Weights of a small transformer language model.
Training: a variant of Muon for these matrices, 577M tokens, 7849 steps.
MLP neurons of a small language model. Each row is named by its layer, matrix (gate and up: input weights; down: output weights) and neuron, and shows model dimensions 384-479. Each number is 500 + 40 x the weight over its row's rms, rounded and kept within 0 to 999. Numbers have three digits each. A neuron's up and down rows have the sign that makes its largest values positive.
After each neuron's rows, "fires after" lists the tokens most often just before its 100 highest values on Wikipedia text that the model never trained on; "fires before" lists the tokens most often just after its 100 highest values on Wikipedia text that the model never trained on. A number after a token or word is its count.

L4.gate89:593516424474502462531528504586463441471532513470465546494475463452451539460460536495547561491511487522549475485556489502438416548446526522498579485524498462481564547425489492404536500500505536538511432506559463483495468537476560504453556486550462519558525508473528479582435487541425460481
L4.up89:514523544436505480480548562611455473465524538526424478467538491496534528545616464554515470486503541468526466572495573543478469488517520488539530505567476605460492560486513488451481520499470514441498542508523491487567442505469495492464515525496535510527444515458482460516435514503536529555
L4.down89:482511425532558489522529527576464448477476571508520507536468605559561490500506521461524522417533500468495499496460461470540496464484505444533511424493535555519540541487494464498539529560449579444490521439488480544470484497499474551416493559500551561577444504498483428438458492517453517494
fires after: " |" 51, " L" 9, "'," 6, " W" 6
fires before: " |" 30, "'" 19, "'," 14, "–9" 7, "–1" 6, " (2" 5

L4.gate19:553515484506466504407563506439497471527544461538535457488470478472487585522485486524494534491479550472570446478557390492535544542531537477509531538518507491491483504480471508466542482523556528439473468479464447541532521515519492537525485459568507484459430553499513565484482536519399522510
L4.up19:459525525513493485519507435535524490448535506532507483561427480454467453488578470492442491509423406416507501519491530548522527529437481555510512509466468513463578463444510538461554480575544516542497413545496498490477531436554422504489564527389524523483493514577544519486457581433464544524
L4.down19:519500483507462444515569483420498504531550467624457490500439533525452538451501470472476435471534529451475483445561429476481500543525493438527554565453473470475508539534528435529585442495540484482545500481491416505523539502486569521512421558523508511541542542507450501502475587519402510524
fires after: " |" 100
fires before: "|" 67, "|---|---|---|---|" 8, "\n" 8, "|---|---|---|---|---|" 8, "|---|---|" 4

L4.gate2126:508531510503501506462551475491501530504558465502533492422562462559499516475408479552502510512462564446503491526506429584483460486520509530451480532486488463586527455518540456481514513568480497451483385508529440529411513592516587479432555516540521468463505508490487551517520543539435505465
L4.up2126:526496463541458496564518482427480506429461467496443531510537526499483502493530486522525532515409613467427534427502481504541483519460512518498464536515493474481463527501449543529466444496621579568396465531530491464489517571470532571449524475543435447502563439559503519482562530508483504463
L4.down2126:486491497436570458499437556574486498496493566496473507486538460515498487545469520483498559493562467453555467488452544498494513548498509514552511431469504536468522510509596474419538445515440455470528539396493428504532447507520451460565428490459528523443499500488477477511491491474478496529
fires after: " |" 49, " 0" 4
fires before: " |" 45, " 1" 5, " 0" 5

L4.gate424:481535437442555506404522576511503478441486493536506497534436526484480374485503445472597485396561493511600405514528470530545544508555572528514524478480567460498423496562487504554547528479479510489526461542529525476534570626510458534519530443513456444516475577541479498481474538434475540431
L4.up424:431511488518456420507510535547509471488505504504483497409534487469456487493491552500562467433473421464569480497440497491435552542600513465471533430530480485471452493474515488442505460591428494494490432432494547541505452524584503488496523551508509464595518436561548539449517532456533507539
L4.down424:483494538465464494527521463536495484538414502599462430488466393497475436436493549471515489516538524522505483577439478465493465467418472497531504496554539479522450545507530432591479530546520548503547486560457489507514472589589574476556528470534554446489490575514535555447520521462589500516
fires after: " |" 50, " the" 13, " of" 8
fires before: " |" 47, " to" 6, " of" 5

L4.gate898:525504516479516483543426523515457517407515479568469500533478536491506494517490473498532470452485450483503524606424537494520461545505434547448501484495507485479489555571545466521505444437530448585471501423443429543525546502454500439493495519483563443487485515479494559496517496527553496524
L4.up898:463538490474499485479592543539508474511452515520416548504494510512538481509538496551478484492471479510495499413488528445483546510455410465526512593485491501526479499514422459481492514487477530485541532422478544518506426524510498421455480475534463474484532502502446418515526435496479546512
L4.down898:585530443503445526504495509476469439521442501512545527508530521474516511498551498430505489509497506434533496510526416479532519549542456549490443496468533524528471498487479461502517479509522432505529555542431434477457515452526509431540458484472483543509561499489494462455539563490463468532
fires after: " |" 27, " –" 18, ":" 15, "\n" 10, " " 5, " follows:" 4
fires before: "\n" 27, " |" 19, " –" 16, "|" 13, "-" 12, " " 4

L4.gate2246:441502468463490526510557462560509542415489504492567466584528518472522462494509493525441489555532472445515454534548484512465542442547446521482486494454490455505524482437539472502531495548501492524428486579475439458494490447497527541543486503496470454468446537550458511494395533522492480579
L4.up2246:458482559538502522454512447485430425510536516502508469454465476518516441526523452480463549550575482472485494563565447555509532444504488391468519423525528454474429512530492500535498505459512550500578500570473544485545494504575511574461503600555485490492489497440506472472552470483475550511
L4.down2246:486468488456526523510426502484467460497468528496541500511492516473516522433433464473525506490533524461469531562542476485501552520518446475476442560476508487441483488426507513502547518391595490514517521446503434498428524495426521401523486492470450498519541482481545536537462535536478501481
fires after: " |" 58, " 3" 5
fires before: " |" 57

L4.gate1056:498526493472554431511528498478470517416424506449532456425421457556460554527492458527543575437524628486448500463517520565537525545456526489463469473443505556499472507465500493533516555486569521485561485442517525443489509512529546527468479507456576538476491549435556484532483509443427448527
L4.up1056:512516478457524505466452551433479528579480476453528408538569487570492470515468477511515493495508492470499544528529502520438482448453483488521507505475454484452493499517511460465464579524603536511483433529484480531527489642516546520547463546487528521570474527467455495451466493516521566490
L4.down1056:530507534492491575533562458515486500537465527454503530497455459517483521485510532474504500431525547531448538490498471531527642569515602500468490496494538543385554452467469507526541511519461521491498479458480504424532496382458482555512512487438500546530501594546493635557539554450543402511
fires after: "==" 20, " ==" 19, " ===" 12, "===" 11, "\n" 10
fires before: "\n" 29, "The" 14, "In" 7

L4.gate1754:551467522474410541505495503485465526530482456587486483493547513427534483497537508526534468486518457502509449495516510397434449497510500464461506489432534564511594404531491510504547492412452544545511424514495497610459559536456457511493445464501551555493472566532559497431556458474490528524
L4.up1754:496481488468456489512505456540488495437487510446522504522468524517490485531487465537508559519500505507541518491534561535479525498508483457574497483486498471493445525505469502464566411452545438497516493552476496509579482536476455473500484512504506431490529503458512475470516481537494521424
L4.down1754:481469491563464588518476568472477491479500530509463503556533465441494517551493454522488590493488498493512511553466421464487515525501449461436403531465544535470473547501445464462526519544510495540445594472503521576534476555510499494556493488602493536492479572488521521497519475481511495515
fires after: " |" 62, " " 14, " –" 5
fires before: " |" 50, "\n" 11, " " 9, "|" 7, " –" 5

L4.gate688:492530461478469437536522508512550555526493482450473501468404519512506525474496442507528518530474547517537490497480473494435473508568481514439536491473513517543475515472489355471501560468486491518436524451426504461522559495507473464530432518453541563532476477476490493508493486457465518541
L4.up688:504491580541481495475572506520514540537479486475525467463443499465532457533533582523523479460508546508563504579485530476507451509500454501559471523519512510460486503530503528556512512427494471502410477457457489516539546495483419480475446492485553591486511537446493486445513505477603533523
L4.down688:490512412569448495499475490533486451511422469550448444411477490503511517524520459521462565475458542463505476472554497515535503532499538550475549493477554500445483508519500469474489566585423426475496531505509448511427513553488492497425509463484534526498429500496517518506486526538507511565
fires after: " " 29, " –" 24, " |" 6
fires before: "\n" 27, " –" 22, " " 17, " |" 5

L4.gate579:536425487474512504512455487507486483467518458506528498550538492486481525499428495504536518544560489484561490460495550578501609488491497563470526513564494488494453478454457510518459479533469525406529491483515441495551596608484426491483532489493486433554545503541502440455528502496446434590
L4.up579:590484526418494557501458520502483527515534487495414479478513568475510450560557547526541489540513425541507535507447472426498509527537467568510579542453519571510499452531435448413498496521479510550451593466458489496518565526551513537485503511547547637507509560409469555468466504578587529489
L4.down579:517465434531565454445474541562558440491522488531465534523481543478574509492465447484563444476464514479535443481569501497534461617552529550496424490510475521519435508437456478514413546523539525480511484536488499525534468441490510488485458492476496481559517391525499473518486519479458442528
fires after: " |" 46, " –" 11, " /" 10, "L" 4
fires before: " |" 46, "\n" 17, " –" 8, "lin" 4

L4.gate516:492455541498437503479523420486511498510535457503480557481406588452430510510470568481552443554470679559494462521490492466545506490517508522499488527513539474451533500535480488476457519475544444516536509491557537447474510477491465470526473567462442513487535474481517543447480510470438509526
L4.up516:558460496493545436544423545579474566521490482489525442605503443489538472512488473530473431493552469515442481490485492485438504498503497562493588495491561507518480456512496512461540502515447467528551532483508452545563478508524431475498525491455516518482405466421462539452546490484505458465
L4.down516:494448496497526502481564493462443489510491537474534595483424475481476511401496520556573502519415493525510528492479544516529531528489543521545488525466542480521534457497551493589453498502550495504600526496428559516465571444507548511457446566536439580605451478529503434506539500576458424530
fires after: " " 56
fires before: "\n" 75, " " 12

L4.gate562:491461505600497448455454528535499493455505475514508503495477474548421518491476542465509494517489513515510477530540471443415511493515493556521475456507546500481497486511503430478483565496486466494537506552563451484506565517518570473520425590504466560552528538517500480560503565596539446550
L4.up562:520516508504529465545463484521530580574493512555465531472522470557541579531433455494506430498497473580479535479484468498428506451510528525542557483477547545528535469574484523452470559523467487514557445504429498465562572529498451466478530531512449508588427571508438522519508478478447502555
L4.down562:559544517405547525542394483538511557509520543517513452499533502497456531546450471441550492419488375501504491538448536513506488515543569476477461454526518543538499542520512502423558522462452515490489531525473448432516447595467495472512523435480528451479500517429502501496494508468509505440
fires after: " |" 76
fires before: "|" 36, " |" 26, ")" 12, "|---|---|---|---|---|" 8, "|---|---|---|---|---|---|" 5

L4.gate1021:465457487504517525476562474589537503477485548523477527514537471433555507535519490491435444505495443521496545569468498512482534464599531529510582522531495450545503505453556466596499504498527499489561438517447475498525456462532517505533432410620522499518530546520478532479516505517503463420
L4.up1021:473440556455503493457486408445505496490484456440516536466513512536440482506569537492477465510474473525534512561528413470527453467529427522504489549472456461516526618507469466470542565475536453583539595527499497592441479538425504449511496547466501511481485526485506478506450535467495484468
L4.down1021:472508507451469595497588477581506523534537507445536566455549470477441523570489523482338417505451525519489509526422490480533550505516485482441511506502486485451461501455591499518481508510434490482492503492494530492484440481520489466498499552593555472478538491491437464501456498596516555531
fires after: " |" 33, " K" 8, " (N" 5, " (C" 4
fires before: " |" 30, ")" 17, " Al" 4

L4.gate563:417555485520510499513548535515499487545523496497516458515454490493443547421504537454530521504593567522568490487537499533482513488427503498426514550493448501524542501426519548477510441495533501488530468480377480451491526517515508475509501543469505375511498544473518492557489526474480512531
L4.up563:563540495419522510543547522503511461477487566538517535473491558485504565491497557519485454473531523525512567460468491470444514537489572411490503523495496548527502517492494485522565485442519541511529528487486470519490463461486589437480439509454569513588527502533474462574448485491462517491
L4.down563:495474514577486479476481447547577540546449512521383560543472462475443532527461518548472585476572545449469454496492496443451475487483530497433517451460449502436511550360501491525460490433491455534517504430561508497557557505518531543510457453503494447524537500418439418499531491491538442463
fires after: " the" 93
fires before: " of" 71

L4.gate1601:568504560462533515480475434508522541475515519516487454566377502552427559492468498539489481484490517547496560465518411497410510505510564505556491493467461503495534530525477510565486524431508500423513538516502464498554498444532457504454491527459523561560490517515495517463553506551523450508
L4.up1601:564510498495513490555427533500510481528542494505508518557402510518462436532569486499465484504484534477527515591521461521443476485522478511515510469468554542546513496512522424540523501475425502470515539549442545486585504522466515533474508587506457503518476502509505503477536461511488537568
L4.down1601:523507503447512504540462536480547566514501479586538517540588505497446521478468477498536485513545453529528487439441524476480469485505532444458531499504496567502506513540471556495511513477516483535505508416488514509476510452435435496518456531493538495456571550455473473486492523485492503407
fires after: " |" 79
fires before: " |" 50, "|" 12, "\n" 9, "–3" 5

L4.gate259:518606482548395498519582483522446478489475471524518566452476574481481507529503536443456496559483568479484578429534513537551492517524450563434468505500475479474468486545522552515511522529576530494441549497590539489465473530486471500471487556490534488531570527439556531511477540514510517463
L4.up259:507392564558497493455474527501608502531545405465551452527400439492520464475549463443502485461457487499509467492494490472484440541504500439448450458446517527492456492488459485465447492535503474448416484464556449458483473497521505439518481490474481491502458549491562551460487486507459536542
L4.down259:478463506540475464491530557492413475460524511481447602378465503503514480490522420562475572452591525448463443535519562616460530549540441524518541502466513507513489448544443572562479467545420557561514529441469510536468505489450521515481491511544504535531506503551501496462515454454487434514
fires after: " |" 58
fires before: " |" 64

L4.gate671:507467489546519558538473488480510412514542474504549603525532519472559509510547494441432491527537477508477465534450552569412506506564497513496532485484489490491483490554485467467474471462444510474459525491528456571484449431452531531508451510575548484507608594497526498529488447458521462414
L4.up671:494544532538493524446531470520519497495504447488490517460560599540516525481472585524515447489556480520463424406555547490493520473486502505485578440535556468530506443591438470514488560546531485479537537438558527510415494512535512553453458494467555448495477501560464555518487495532499524527
L4.down671:426557464499494496540475509486523478512516517545506562535483474492540505491529471481489543504500539471525557559484440558448390516492503472500479556454527552428508530473502564523459483508468399488471450544494544509566444449489526473555501511531465537496452512453486505524489456490504506518
fires after: " |" 37, " 1" 8, "p," 7, " 2" 5
fires before: " |" 37, " 0" 8, "p," 7, " the" 5

L4.gate2201:549449563459525510510569489355545474504505454456527485455518471474508531448522534580469557516457562486441532512551483562549525470471533512636471488494512494490503508413477450441535511509550461541491566457542450480451540545488505592511443451501555557465541422538526514514494476516581466467
L4.up2201:478468474488472449423509461514523492539475530460520426479506453481498450411469540515520427471475550470539527542522495444531450543580432511479497586463494542404525496618530495491484443518498468493477579454480546546493559452489450575513517516522435513444423504457521509490497475515530527496
L4.down2201:516454465519473485457500482494434494503495459485502550487528475507488547568482458549555460470492580469568552471491520528381500514545504471519505546469527465548465480476518565501502510493527566536552521513460548536448480466525427474496430499517568483497501498502534582439462534472435471482
fires after: " |" 59, "\n" 9
fires before: " |" 46, " 0;" 11, "|" 4

L4.gate571:562492470468500477505427527508484492507492455511520482515549495500493550460493438580521544547550488510509487551472514477528471493492479570518484563510524531502518596510589520535481458413587483506477405460555549500472551497499529466538456577549501537526519523554500498476518466485450525546
L4.up571:507484487454528521461540501475518574548529450542529557546504415475476520484494538539475513496574546507471539554454511523482541434547507524493525480588538551497509520582473474516567552454547553483488486440436591547473598527438568504473480459530531536554519476536493582440505481492579484461
L4.down571:558521473533530573566447565487543488496502474480603453493497528494515558442485518560475558498490487448528511548568498384516525554501515541592514504598511508480468441474430562415506488583550549513513462480496537509478469547496416519525581499482573502510436475465489397443478465516566468523
fires after: " |" 29, "er" 23, "ok" 13, "k" 7, "ik" 4, " Raj" 4
fires before: " |" 30, "ais" 23, "or" 9, " F" 4, "um" 4